From a checkpoint of a small transformer trained on Wikipedia: vocabulary 6641.
MLP neurons of a small language model. Each row is named by its layer, matrix (gate and up: input weights) and neuron, and shows model dimensions 144-207. Each number is 200 + 30 x the weight over its row's rms, rounded and kept within 0 to 999. A neuron's up and down rows have the sign that makes its largest values positive.
After each neuron's rows, "fires on" lists the tokens most often at its 100 highest values on Wikipedia text that the model never trained on; "fires after" lists the tokens most often just before its 100 highest values on Wikipedia text that the model never trained on. A number after a token or word is its count.

L5.gate826,266,182,232,162,210,176,191,175,256,171,216,165,213,223,203,268,151,209,205,193,193,200,176,191,228,174,186,178,132,237,210,204,196,181,219,155,236,200,196,273,204,226,150,192,165,201,221,209,198,197,152,230,254,186,213,230,177,223,215,190,169,177,208,214
L5.up826,219,239,202,284,148,236,248,169,203,162,191,198,183,284,212,180,218,213,174,134,211,186,216,174,201,175,170,246,226,168,212,206,242,132,222,166,216,194,227,166,185,198,180,172,206,181,178,214,186,194,203,185,166,156,153,209,227,168,191,159,175,233,211,214
fires on: "==" 86, "== " 11
fires after: "\n\n" 94, "\n" 4

L7.gate697,193,202,206,186,166,146,127,138,243,156,173,170,196,199,215,211,260,216,195,210,155,190,174,235,219,195,148,124,193,205,217,148,222,175,193,191,166,195,200,239,223,206,262,195,181,284,211,229,204,196,183,211,200,195,168,187,225,189,191,190,195,258,215,199
L7.up697,214,172,202,189,186,173,180,131,223,163,173,162,212,259,174,221,214,209,206,133,178,209,205,163,206,234,182,179,217,224,222,252,160,158,199,176,172,224,244,216,243,221,198,183,223,230,209,204,187,156,204,241,157,196,165,165,212,179,160,147,203,179,229,217
fires on: " " 47, "as " 9, "Wiscons" 7, "Illin" 7, "meth" 6, "like " 5
fires after: "| " 51, ", " 12, "such " 9, "the " 6

L19.gate1077,203,205,207,188,163,159,173,193,259,177,174,222,235,207,148,188,159,230,266,245,221,239,225,207,279,173,230,207,204,176,215,191,166,224,180,206,219,200,166,205,288,192,186,239,209,208,198,208,190,205,202,184,197,95,163,180,173,158,197,208,208,184,229,201
L19.up1077,203,196,168,190,185,188,180,197,227,217,177,255,269,185,184,190,182,246,251,205,221,206,232,190,221,206,250,198,182,226,202,214,213,203,199,218,235,167,167,263,240,150,191,188,224,189,200,231,158,181,195,138,267,131,180,190,187,212,154,231,195,171,250,229
fires on: "\n" 25, "\n\n" 17, "was " 12, "F " 5, "A " 5, "25 " 4
fires after: "|" 14, "." 14, "M" 10, "===" 6, "IT" 5, "It " 5

L8.gate386,268,185,219,215,206,189,228,214,214,183,158,200,183,195,212,208,182,164,261,229,166,255,200,151,218,162,260,240,182,182,211,235,135,241,210,237,245,242,174,221,257,209,183,215,218,185,253,188,242,223,226,203,227,172,232,164,202,201,162,151,198,178,141,189
L8.up386,202,206,124,194,202,243,240,184,208,178,167,186,217,292,209,192,195,191,223,206,192,236,226,144,221,97,179,196,180,223,253,196,204,222,178,162,239,188,202,226,178,158,227,214,197,134,229,214,179,229,162,135,171,196,155,192,232,198,160,193,223,231,156,175
fires on: "first " 50, "last " 12, "Final " 9, "First " 8, "ight " 5, "spent " 4
fires after: "the " 47, "| " 8, "The " 5, "fl" 5

L13.gate78,191,189,213,187,251,210,196,151,217,146,170,216,231,224,225,209,192,202,153,192,223,216,249,151,278,166,196,205,189,146,240,191,186,203,207,220,233,202,229,222,205,197,189,174,244,164,185,244,228,216,211,186,182,177,193,217,188,199,223,217,189,198,188,165
L13.up78,234,200,222,187,235,198,164,231,203,200,238,247,239,176,223,185,203,154,233,186,237,225,188,180,198,170,205,191,241,212,188,196,202,213,160,157,185,250,162,240,201,220,200,242,215,191,203,218,189,166,274,160,177,133,211,211,170,170,183,268,245,192,224,205
fires on: "\n\n" 64, "R" 9, "N" 6, "n" 5
fires after: "|" 44, "B" 7, "CO" 4, "E" 4

L5.gate726,216,183,199,200,236,171,204,175,220,144,159,203,205,189,186,211,173,186,235,272,232,186,222,237,242,218,162,212,203,189,214,193,202,195,224,180,205,229,184,211,184,194,170,153,218,209,213,184,187,226,229,232,237,184,198,167,177,191,184,208,243,149,160,221
L5.up726,213,209,191,195,249,149,209,172,178,159,202,181,151,177,220,232,186,149,212,262,205,195,170,254,155,187,136,220,156,161,186,216,192,221,230,163,186,197,179,212,181,234,215,190,243,172,189,189,178,245,224,206,231,212,236,221,224,201,178,185,205,131,199,255
fires on: "the " 100
fires after: "at " 87, "At " 10

L10.gate963,261,230,171,181,194,191,180,214,220,213,198,194,182,246,244,208,151,280,255,174,166,265,169,235,175,238,228,231,199,240,220,195,221,132,163,256,214,188,205,265,225,210,179,182,206,271,148,198,178,188,223,222,223,166,183,188,230,240,216,160,207,166,234,173
L10.up963,194,217,215,206,213,206,269,196,204,189,131,199,224,207,204,231,157,196,172,219,193,185,193,192,244,226,226,243,226,176,255,185,189,193,218,196,225,189,209,189,173,162,218,180,157,178,139,182,208,204,230,205,179,213,156,164,252,182,189,177,209,184,209,193
fires on: "of " 37, "av" 8, "For " 7, "ks " 5, "One " 5, "Of " 4
fires after: "one " 31, ". " 24, "as" 6, "One " 4, "os" 4

L8.gate808,216,175,203,190,218,203,193,222,225,202,220,240,228,175,168,162,152,224,229,220,175,235,193,196,263,165,236,221,196,169,204,151,201,175,194,214,215,223,189,210,236,234,185,214,227,206,187,274,199,233,243,207,199,152,239,151,201,153,194,220,144,151,202,160
L8.up808,195,181,143,204,196,207,169,229,181,212,215,242,217,195,216,173,173,237,165,184,194,215,173,182,196,162,192,182,233,170,143,239,221,244,197,183,205,195,219,201,217,246,236,211,191,209,169,241,160,196,193,166,247,171,179,189,174,239,217,237,226,198,255,160
fires on: "\n\n" 88, "and " 10
fires after: "===" 33, "==" 26, ":" 14, "|" 4

L8.gate947,255,213,218,217,214,181,272,143,210,164,215,202,195,173,166,218,201,232,188,178,229,244,196,209,244,192,198,218,146,135,235,215,148,208,218,177,174,237,201,264,189,275,133,207,241,190,216,219,226,225,194,269,173,159,207,159,173,178,194,187,240,128,208,196
L8.up947,197,199,180,238,248,239,169,189,177,185,228,183,156,203,152,231,143,214,192,192,258,277,157,194,237,212,198,182,156,202,184,200,199,245,160,181,220,198,198,165,156,186,130,181,201,178,263,219,245,164,231,211,201,181,256,206,206,201,138,201,180,176,204,224
fires on: "On " 55, "on " 18, "From " 11, "Since " 5, "Under " 4
fires after: ". " 30, "\n\n" 21, "\n" 13, "- " 6, ", " 5

L5.gate146,175,192,228,208,235,234,160,170,199,185,159,261,221,175,209,189,217,182,193,262,231,223,212,216,224,235,242,188,230,158,213,210,182,181,243,183,177,250,141,182,188,218,181,193,216,260,239,199,194,208,192,191,179,215,222,152,159,215,217,202,204,196,163,210
L5.up146,205,163,219,219,214,235,204,193,175,201,188,198,178,156,176,175,197,218,207,243,226,194,178,210,174,202,201,261,170,189,174,241,202,184,231,162,190,208,191,183,216,199,204,204,225,147,229,200,193,192,250,194,237,193,175,209,222,221,194,221,198,192,193,260
fires on: "the " 90, "From " 10
fires after: "at " 78, "At " 10, ". " 5, "\n\n" 4

L5.gate274,226,194,253,258,213,207,194,186,234,184,163,234,177,182,205,239,201,203,256,210,252,210,214,184,216,171,218,220,147,116,213,232,173,234,204,207,193,176,212,186,219,172,231,176,241,213,205,219,167,202,209,209,237,209,252,156,182,161,154,149,189,225,203,215
L5.up274,203,167,193,284,214,259,234,159,182,213,209,237,189,184,197,206,170,214,222,216,198,253,195,220,235,227,163,201,192,197,193,208,167,181,195,198,196,172,210,217,190,152,220,264,223,196,183,209,188,224,225,256,167,237,223,136,142,197,187,166,211,192,141,258
fires on: "the " 42, "From " 16, "Central " 9, "increased " 7, "along " 4
fires after: "at " 31, "At " 10, ". " 7, "the " 6, "\n\n" 5, ", " 4

L5.gate800,202,179,212,187,231,190,224,193,184,178,156,193,246,190,222,210,162,199,253,216,166,191,190,201,266,207,185,249,189,161,190,217,196,183,188,197,234,225,185,193,202,211,163,213,193,252,242,208,212,221,226,214,184,248,237,169,206,191,196,237,175,106,158,215
L5.up800,215,208,194,233,212,143,210,174,170,187,174,229,178,168,218,261,208,165,216,237,184,208,217,193,177,143,153,270,151,126,175,300,202,213,222,186,201,225,199,161,207,244,174,240,224,188,195,211,191,195,236,197,236,248,231,245,274,220,174,170,166,164,203,206
fires on: "the " 100
fires after: "with " 31, "at " 22, "In " 11, "At " 10, "in " 8, "by " 7

L10.gate509,226,159,265,187,216,222,209,210,235,160,172,189,208,246,189,204,153,233,199,220,237,214,197,189,288,203,155,229,197,216,201,184,214,201,223,153,184,199,207,200,157,190,200,219,181,204,190,168,192,198,214,174,187,205,215,201,168,174,189,168,226,193,240,253
L10.up509,188,197,195,243,252,174,226,218,196,169,166,199,182,194,257,238,172,211,169,143,198,203,192,163,141,192,209,196,237,198,202,188,169,129,192,221,244,183,220,188,219,215,178,188,134,203,227,228,126,241,210,157,198,192,205,226,169,177,208,168,148,160,209,249
fires on: "== " 79, "sw" 7, "d" 4
fires after: "\n\n" 78, "min" 4

L8.gate269,231,142,203,137,209,178,234,206,218,225,197,252,218,195,144,189,188,205,200,184,209,222,215,186,290,210,200,185,207,214,223,238,222,236,173,263,270,214,197,224,213,195,154,204,217,287,154,193,215,244,194,191,194,169,232,124,152,163,238,261,205,181,193,216
L8.up269,196,168,224,177,206,195,233,192,204,196,219,220,150,186,249,203,156,192,212,173,161,184,223,188,208,217,209,246,234,225,202,201,231,201,185,259,217,150,223,201,180,208,194,174,209,234,144,160,178,218,203,220,200,223,262,169,172,244,209,250,177,227,230,230
fires on: "In " 75, "in " 12, "a " 5
fires after: ". " 48, "\n\n" 29, ", " 11

L10.gate1013,186,275,190,197,218,172,249,217,240,202,225,175,253,236,211,173,231,228,153,212,217,115,150,179,237,163,130,246,170,217,126,178,184,193,187,190,189,215,212,194,168,239,182,135,213,199,228,180,261,206,221,257,218,194,194,212,188,204,192,190,191,201,235,169
L10.up1013,239,183,215,217,216,218,226,182,238,136,161,198,244,211,144,163,219,163,159,198,180,226,182,206,202,165,192,234,171,170,170,209,150,230,234,206,208,224,181,247,201,167,198,177,224,234,243,197,235,189,226,188,225,108,137,178,176,187,244,262,190,177,184,183
fires on: "and " 20, "ing" 13, "ord" 8, "ad " 7, "ig" 7, "3" 4
fires after: ", " 18, "g" 8, "G" 8, "el" 7, "B" 5, "Fr" 5

L19.gate745,196,213,176,168,187,200,169,206,160,217,158,218,197,210,185,199,207,183,172,265,219,173,146,210,175,204,184,215,216,146,198,266,206,195,150,185,174,214,226,169,197,193,168,204,222,218,181,212,196,239,169,144,182,167,185,157,238,138,225,207,134,156,207,168
L19.up745,240,192,179,196,173,195,213,175,204,189,212,203,182,219,162,207,237,188,206,276,194,201,163,262,176,204,176,163,174,176,204,202,199,163,178,201,266,212,210,184,187,161,201,222,167,211,140,197,162,177,215,188,189,236,237,163,186,141,231,227,213,194,152,206
fires on: "the " 51, ", " 19, "h" 5, "his " 4
fires after: "to " 34, "in " 14, "Washington" 7, "Man" 4

L5.gate171,181,223,229,155,226,171,240,235,168,153,135,184,244,220,173,251,185,250,215,234,198,189,232,200,249,207,202,217,195,207,248,188,201,152,227,202,216,272,161,223,234,233,172,150,182,206,167,218,225,239,199,209,182,223,181,186,159,185,212,221,207,166,171,165
L5.up171,188,227,215,177,208,140,201,176,137,187,184,163,219,168,185,257,216,213,185,204,228,218,153,216,173,192,158,239,151,197,214,228,192,199,197,172,166,207,182,211,188,181,205,196,196,156,157,240,217,209,228,177,233,231,230,263,202,248,204,161,213,175,192,209
fires on: "the " 45, "== " 23, "R" 15, "suf" 7, "dre" 7
fires after: "\n\n" 23, "at " 15, "under " 12, "At " 9, "with " 4

L7.gate62,231,182,250,123,219,183,204,208,189,242,169,216,252,211,186,160,202,191,224,248,180,213,225,177,319,257,204,220,171,152,208,129,236,210,199,219,242,227,171,215,199,240,171,210,211,223,218,213,219,235,228,150,193,142,203,137,163,161,212,225,235,123,196,208
L7.up62,175,213,216,131,211,192,226,191,197,200,203,171,208,231,243,206,227,163,160,160,149,210,181,156,231,234,181,207,172,195,158,186,267,182,203,201,236,194,224,212,167,217,161,247,205,226,164,174,256,201,225,189,182,174,206,203,229,192,263,219,230,194,213,212
fires on: "a " 78, "A " 22
fires after: ", " 37, "of " 20, ". " 11, "\n\n" 5, "by " 4

L10.gate185,183,173,186,195,158,219,215,201,160,194,160,198,209,205,176,186,209,214,208,209,182,210,198,177,228,215,198,192,161,122,192,156,179,214,214,156,230,225,203,197,194,252,179,189,196,201,259,211,180,257,198,172,175,194,265,193,198,192,199,192,183,167,179,199
L10.up185,209,186,171,223,183,207,160,245,206,195,186,212,157,194,235,182,236,189,212,159,211,178,231,222,224,253,221,173,250,152,191,171,159,241,185,177,219,173,245,201,209,220,160,166,160,175,289,250,174,196,215,197,226,186,246,199,177,195,215,154,219,172,209,243
fires on: "\n" 84, "|---|---|---|---" 9, "el" 5
fires after: "|" 53, "|---|---|---|---|" 15, "|---|---|---|---|---|" 8, "\n" 7, "|---|---|---|" 5, "tw" 4

L5.gate1150,234,199,183,283,203,224,161,160,220,209,221,231,201,207,217,161,188,243,280,205,221,283,190,233,206,159,225,186,156,219,176,249,145,216,156,179,191,213,184,235,211,170,222,241,221,220,236,189,173,245,184,156,215,216,165,171,223,209,133,227,205,170,139,266
L5.up1150,230,173,223,209,220,193,200,200,223,235,228,198,152,252,208,168,186,210,271,251,215,305,175,178,217,115,213,224,174,204,214,172,214,217,177,280,177,217,172,235,221,199,235,216,168,225,216,220,233,205,236,155,228,178,143,160,251,186,161,208,246,168,172,230
fires on: "first " 80, "First " 10, "second " 10
fires after: "the " 48, "s " 8, "The " 6, "their " 5, "his " 4

L10.gate260,211,218,262,206,191,195,243,232,166,171,132,160,221,242,227,182,188,197,194,214,233,231,177,240,240,149,182,182,206,150,175,179,132,201,237,182,205,207,168,216,208,194,210,238,186,196,205,206,231,246,207,228,206,187,248,201,229,202,142,199,208,136,207,215
L10.up260,218,162,184,178,174,199,166,198,165,204,227,240,212,166,230,221,165,242,209,170,247,181,181,205,252,174,225,262,184,186,202,186,151,244,253,190,163,224,242,248,217,194,207,181,161,248,203,227,192,261,200,163,171,194,236,242,218,198,148,201,243,178,229,200
fires on: "\n" 47, ", " 12, "el" 9, "and " 7, "or " 5
fires after: "|" 40, "mod" 6, "Tenn" 4, "," 4

L10.gate10,229,195,230,186,222,181,265,179,210,204,160,222,249,218,173,197,193,175,233,199,192,228,181,184,247,166,186,177,161,196,197,158,226,134,192,161,212,187,210,223,197,214,133,232,215,210,215,209,164,220,208,224,137,147,197,163,169,219,229,212,166,170,194,205
L10.up10,233,213,201,232,200,183,233,167,180,193,180,198,206,222,156,207,187,218,223,168,165,197,144,235,159,208,159,164,136,223,152,184,255,143,212,149,206,190,178,251,175,220,161,205,176,223,195,227,174,162,188,221,148,160,196,167,198,211,237,195,183,187,231,229
fires on: "| " 100
fires after: "\n\n" 51, "\n" 33, ". " 9

L8.gate7,193,157,249,179,190,206,153,214,223,194,187,240,256,229,192,161,210,234,254,194,180,198,185,153,302,187,244,222,172,177,183,176,207,227,179,207,245,189,157,207,208,235,139,243,210,224,162,243,235,225,231,132,188,159,191,152,167,187,251,232,271,171,204,226
L8.up7,175,165,196,190,221,193,172,197,221,191,153,185,212,239,269,206,184,206,189,169,149,194,163,162,213,190,226,238,181,173,136,206,243,232,211,192,178,165,177,206,198,214,217,202,199,198,144,230,218,177,199,142,157,201,182,186,172,203,255,213,241,183,240,221
fires on: "a " 99
fires after: "is " 40, ", " 23, "was " 9

L13.gate1200,178,177,205,242,217,232,221,207,208,191,211,164,246,138,151,213,211,195,190,215,171,196,203,164,225,197,236,233,190,190,247,244,131,172,243,209,178,204,201,147,228,210,223,205,176,209,200,252,158,189,184,194,196,179,233,212,168,229,142,251,192,233,185,189
L13.up1200,245,152,201,180,218,168,226,188,204,200,185,184,219,234,258,213,228,173,162,208,201,200,269,198,240,191,188,196,207,184,270,236,224,197,178,171,230,183,159,197,187,222,248,231,231,257,220,146,202,208,193,217,180,210,178,211,214,214,223,244,253,192,210,217
fires on: "et " 13, "et" 10, "in" 10, "ater" 6, "ep" 6, "ation" 5
fires after: "L" 30, "St" 16, "S" 6, "Dr" 4, "She" 4

L8.gate884,168,185,183,177,241,188,203,194,188,212,190,206,200,223,200,163,271,254,235,194,121,215,163,219,232,150,236,193,160,171,192,193,205,222,205,193,162,182,217,214,228,140,175,172,211,183,191,190,213,230,165,181,201,142,158,206,212,264,199,159,222,192,218,221
L8.up884,214,234,199,202,232,271,186,211,234,183,163,219,174,203,216,212,201,202,189,238,125,266,275,197,241,245,244,183,199,186,171,240,203,250,166,251,184,215,193,184,196,167,222,174,191,191,252,161,220,217,209,193,213,232,238,143,217,191,235,196,204,225,162,245
fires on: "one " 26, "o" 18, "ap" 11, "o " 9, "om" 5, "om " 4
fires after: "Z" 30, "a" 5, "z" 4, "was " 4, "ia" 4, "o" 4

L7.gate43,188,283,190,164,244,198,165,176,257,160,155,155,211,184,229,199,223,214,225,169,195,237,166,182,215,242,222,234,169,195,154,232,138,200,177,177,207,169,179,233,200,211,192,226,207,271,240,181,187,223,190,207,184,178,180,182,217,143,225,223,194,134,189,168
L7.up43,214,233,215,193,161,199,192,229,195,174,173,157,166,153,159,202,147,234,176,188,252,224,152,227,154,202,189,239,191,196,171,203,161,205,199,180,222,237,131,213,207,192,190,221,194,183,202,169,181,254,221,208,206,218,234,220,191,219,192,161,204,197,193,194
fires on: "The " 37, "its " 26, "his " 10, "their " 8, "Its " 5
fires after: "and " 23, ". " 19, "\n" 13, "\n\n" 12, ", " 9, "J" 4

L7.gate765,189,178,179,202,219,173,184,155,202,173,177,221,204,192,240,222,234,201,238,163,180,220,204,172,231,185,195,276,204,211,245,210,206,219,252,239,191,189,223,235,206,237,118,255,244,222,256,188,212,156,232,218,219,190,190,207,171,250,219,202,203,174,199,202
L7.up765,193,241,202,256,215,218,147,181,162,224,139,202,214,244,233,167,201,167,167,177,173,173,177,206,190,173,215,192,235,155,230,228,224,196,261,141,259,193,199,203,204,259,238,192,194,212,164,240,199,225,218,149,190,192,195,236,241,169,222,234,209,219,177,221
fires on: "== " 35, "==" 31, "\n\n" 8, "ated " 5
fires after: "\n\n" 62, "investig" 9, "viol" 7

L13.gate752,240,187,214,194,202,146,175,204,217,201,143,194,220,149,178,167,123,229,173,212,235,189,223,166,254,230,232,222,229,195,226,211,225,199,220,250,191,281,180,181,206,238,155,180,182,231,258,224,159,174,260,199,219,159,186,166,164,242,162,182,221,201,185,225
L13.up752,270,223,203,238,187,192,195,219,217,162,219,159,187,213,241,194,203,285,160,189,200,218,275,186,210,223,257,222,236,169,242,252,200,147,166,227,195,190,168,222,232,247,217,233,155,233,235,154,222,204,176,178,202,226,231,179,211,223,151,199,235,215,173,238
fires on: "all " 27, "d" 13, "L" 8, "z" 6, "l" 5, "a" 4
fires after: "Sm" 26, "j" 9, "r" 8, "R" 7, "az" 4

L8.gate158,275,202,186,182,150,156,213,182,230,186,228,202,223,203,208,187,226,238,210,193,237,234,223,191,202,182,194,249,196,231,246,251,183,156,207,182,207,215,175,190,220,180,236,189,154,264,208,196,169,219,181,209,221,153,252,157,212,199,189,223,176,170,221,167
L8.up158,228,173,215,202,223,142,232,229,190,169,196,183,261,236,243,197,179,207,195,178,223,243,178,185,208,174,223,189,218,230,221,226,227,229,211,238,275,237,165,192,178,217,146,193,208,256,178,164,218,172,193,236,223,201,165,228,200,217,185,180,140,221,188,190
fires on: "of " 56, "ly " 11, "est " 4, "ely " 4, "tw" 4
fires after: "one " 31, "% " 14, "great" 6, "rel" 5, "the " 4, "strong" 4

L8.gate898,201,214,209,230,219,267,177,158,245,219,190,228,197,165,142,172,236,186,155,211,197,158,180,218,242,166,243,190,183,201,254,226,163,235,209,207,176,191,208,185,217,193,204,138,185,153,196,195,165,235,198,224,184,185,181,184,202,165,196,212,172,222,220,219
L8.up898,221,212,173,183,203,245,156,168,206,235,213,278,190,187,139,135,222,167,207,184,209,195,197,174,254,184,260,220,240,192,280,222,159,239,185,216,171,188,203,225,234,213,151,160,207,160,197,188,181,231,226,163,217,166,191,197,168,171,198,231,151,214,253,199
fires on: "\n\n" 54, "in" 5, "a" 4
fires after: "." 50, "g" 8, "Wiscons" 5

L5.gate375,264,177,202,214,175,129,236,288,224,174,228,250,220,195,199,181,170,186,163,180,152,186,153,217,153,188,240,242,195,187,214,222,213,185,210,240,230,211,154,216,211,261,156,140,167,215,193,175,156,207,229,207,264,199,190,174,180,199,230,194,182,241,163,170
L5.up375,190,171,195,235,219,194,174,193,201,181,221,168,168,215,238,213,187,192,174,239,161,253,254,194,216,217,236,205,221,242,167,247,204,205,212,211,201,132,182,225,175,195,185,232,228,195,198,150,202,191,242,207,207,142,168,162,192,247,177,201,180,219,212,191
fires on: "of " 97
fires after: "one " 32, "% " 18, "some " 7, "One " 4, "Museum " 4, "Hall " 4

L7.gate1152,254,242,208,229,205,242,145,230,174,194,110,149,172,183,224,201,224,230,212,182,240,242,230,153,191,187,236,219,202,107,190,200,220,159,193,142,203,218,181,251,198,151,138,181,218,222,213,245,205,211,195,211,148,163,171,192,230,210,222,202,207,188,235,178
L7.up1152,257,243,151,241,220,213,148,253,250,204,235,206,157,170,180,185,216,241,228,251,211,270,172,209,152,237,220,192,211,180,240,193,241,159,162,201,200,177,175,226,209,234,148,228,249,241,231,194,186,225,164,164,192,227,222,203,218,210,196,171,190,184,180,225
fires on: "On " 50, "on " 35
fires after: ". " 17, "\n\n" 15, "\n" 10, "- " 5, "The " 4

L8.gate922,242,235,173,218,221,267,194,180,221,141,147,225,156,204,155,148,227,241,180,237,204,238,240,172,200,225,223,248,216,180,241,187,185,207,148,233,214,173,171,209,231,174,216,141,183,210,230,206,177,245,223,185,183,236,241,165,151,192,183,213,160,207,203,184
L8.up922,256,186,222,192,196,278,172,178,200,205,129,255,205,220,165,149,243,216,145,193,186,200,257,216,271,243,223,219,229,178,248,215,205,210,156,265,192,201,164,194,230,216,178,167,171,196,194,202,127,241,230,191,177,202,188,127,160,204,202,243,185,229,210,228
fires on: "\n\n" 69, "\n" 22, ". " 9
fires after: "." 70, "==" 18

L7.gate713,234,245,170,199,214,222,180,154,240,201,194,220,237,168,173,158,173,243,243,262,248,245,198,225,277,240,264,227,166,207,235,182,191,162,201,189,203,209,207,226,176,197,155,175,188,195,193,205,248,240,267,228,203,139,132,161,192,164,197,219,196,189,207,185
L7.up713,254,237,127,233,207,246,207,142,257,213,250,214,165,164,203,151,154,222,226,241,242,222,191,200,196,231,281,191,211,222,245,199,202,195,248,199,174,184,197,204,174,228,181,227,202,156,204,195,220,206,225,226,232,125,175,191,233,183,180,228,189,210,221,215
fires on: "On " 54, "on " 46
fires after: ". " 18, "\n\n" 16, ", " 11, "\n" 10, "- " 6

L7.gate187,180,205,259,216,197,205,227,254,211,150,232,175,224,203,189,190,183,161,174,194,142,180,191,218,224,214,221,220,220,190,192,231,211,210,201,204,217,184,164,150,208,218,181,211,205,271,254,190,186,263,212,227,180,247,181,182,218,143,199,180,230,156,152,203
L7.up187,232,206,221,207,252,190,209,259,204,179,187,209,204,163,209,203,218,188,191,193,220,221,208,191,218,175,236,223,187,131,163,231,196,237,204,161,190,177,224,213,205,207,195,162,237,189,202,208,199,184,244,202,246,170,198,150,209,170,148,154,181,149,240,217
fires on: "of " 78, "At " 10, "below " 6
fires after: "one " 33, ". " 8, "man " 7, "director " 5, "site " 5, "One " 4

L8.gate295,211,204,140,159,211,180,200,189,185,190,183,223,214,162,215,214,190,218,219,211,243,201,266,250,233,176,229,257,203,214,191,259,206,176,238,229,202,190,277,219,218,180,213,217,239,263,184,200,187,164,197,211,196,144,152,206,154,191,211,223,142,204,237,159
L8.up295,227,222,166,189,230,157,269,133,215,205,161,269,195,173,147,196,192,206,197,205,171,206,167,209,176,215,220,181,166,155,226,243,201,211,215,159,224,179,245,173,185,159,183,164,210,232,190,212,195,227,200,231,187,164,179,225,155,195,194,136,235,234,158,185
fires on: "of " 28, "are " 12, "were " 8, "ong " 7, "Public " 7, "two " 6
fires after: "one " 24, "there " 11, "There " 8, "Str" 4, ". " 4, "One " 4

L7.gate1080,223,205,169,235,246,190,173,187,177,195,202,198,202,229,145,144,200,182,268,206,215,262,179,217,236,162,241,196,173,190,209,210,147,215,172,219,203,192,180,245,218,207,173,227,209,235,221,174,192,203,206,143,201,169,175,186,211,191,184,217,144,195,169,247
L7.up1080,181,223,218,230,240,202,144,191,164,240,167,200,214,210,214,131,201,220,250,269,244,196,123,217,224,132,179,198,201,172,213,218,243,228,170,187,212,223,184,209,203,211,237,172,210,242,176,228,204,234,219,181,245,176,205,199,242,213,193,261,211,223,200,253
fires on: "first " 73, "First " 10, "th " 8, "second " 5
fires after: "the " 37, "s " 8, "their " 6, "The " 5, ", " 5, "His " 4

L5.gate846,243,139,250,171,198,225,188,225,265,189,220,161,174,235,209,169,223,173,236,146,187,184,259,258,191,221,149,156,201,188,164,254,197,182,154,223,184,244,228,162,191,194,125,174,166,166,183,239,172,179,201,177,185,145,175,203,178,191,185,188,182,159,147,198
L5.up846,248,215,243,231,162,204,172,217,183,208,210,159,162,205,192,151,186,170,211,169,247,205,246,264,146,158,189,132,182,203,190,270,221,183,161,234,152,264,259,215,217,151,171,142,173,131,225,157,229,224,182,203,193,186,211,186,180,234,188,208,186,195,195,170
fires on: "which " 86, "what " 12
fires after: ", " 51, "from " 5

L7.gate244,231,125,238,171,195,207,261,222,217,192,224,193,204,204,159,185,191,189,142,160,237,241,201,183,224,234,190,229,222,163,219,238,197,197,138,237,188,223,201,227,190,267,193,218,211,218,235,158,197,200,170,223,209,128,174,155,249,186,182,183,171,214,225,176
L7.up244,183,195,182,182,176,257,219,224,182,198,181,190,210,182,199,149,218,198,189,140,168,217,239,166,215,174,130,191,270,199,158,211,215,188,130,198,184,208,208,179,203,210,194,215,190,223,242,157,167,191,210,222,220,187,156,184,178,198,194,275,202,223,197,190
fires on: "of " 69, "[" 16, "_" 6
fires after: "one " 31, "% " 17, "some " 7, "new" 6, "One " 4, ", " 4

L10.gate910,200,219,204,237,217,190,179,175,219,212,201,228,234,163,221,212,224,160,193,216,210,198,230,194,219,194,213,204,163,167,215,207,172,202,151,176,200,249,180,229,195,216,184,194,203,240,187,223,256,203,227,218,237,217,205,224,194,203,173,182,240,233,210,224
L10.up910,189,231,215,187,180,173,160,165,179,195,210,182,185,242,210,205,206,174,178,212,200,194,210,215,195,228,157,168,137,212,205,249,164,215,115,146,181,241,169,215,184,150,216,236,180,198,176,234,251,196,272,176,200,255,214,184,222,181,148,172,259,247,224,236
fires on: " " 39, "192" 18, "201" 10, "statis" 5, "te" 4
fires after: "| " 54, ", " 4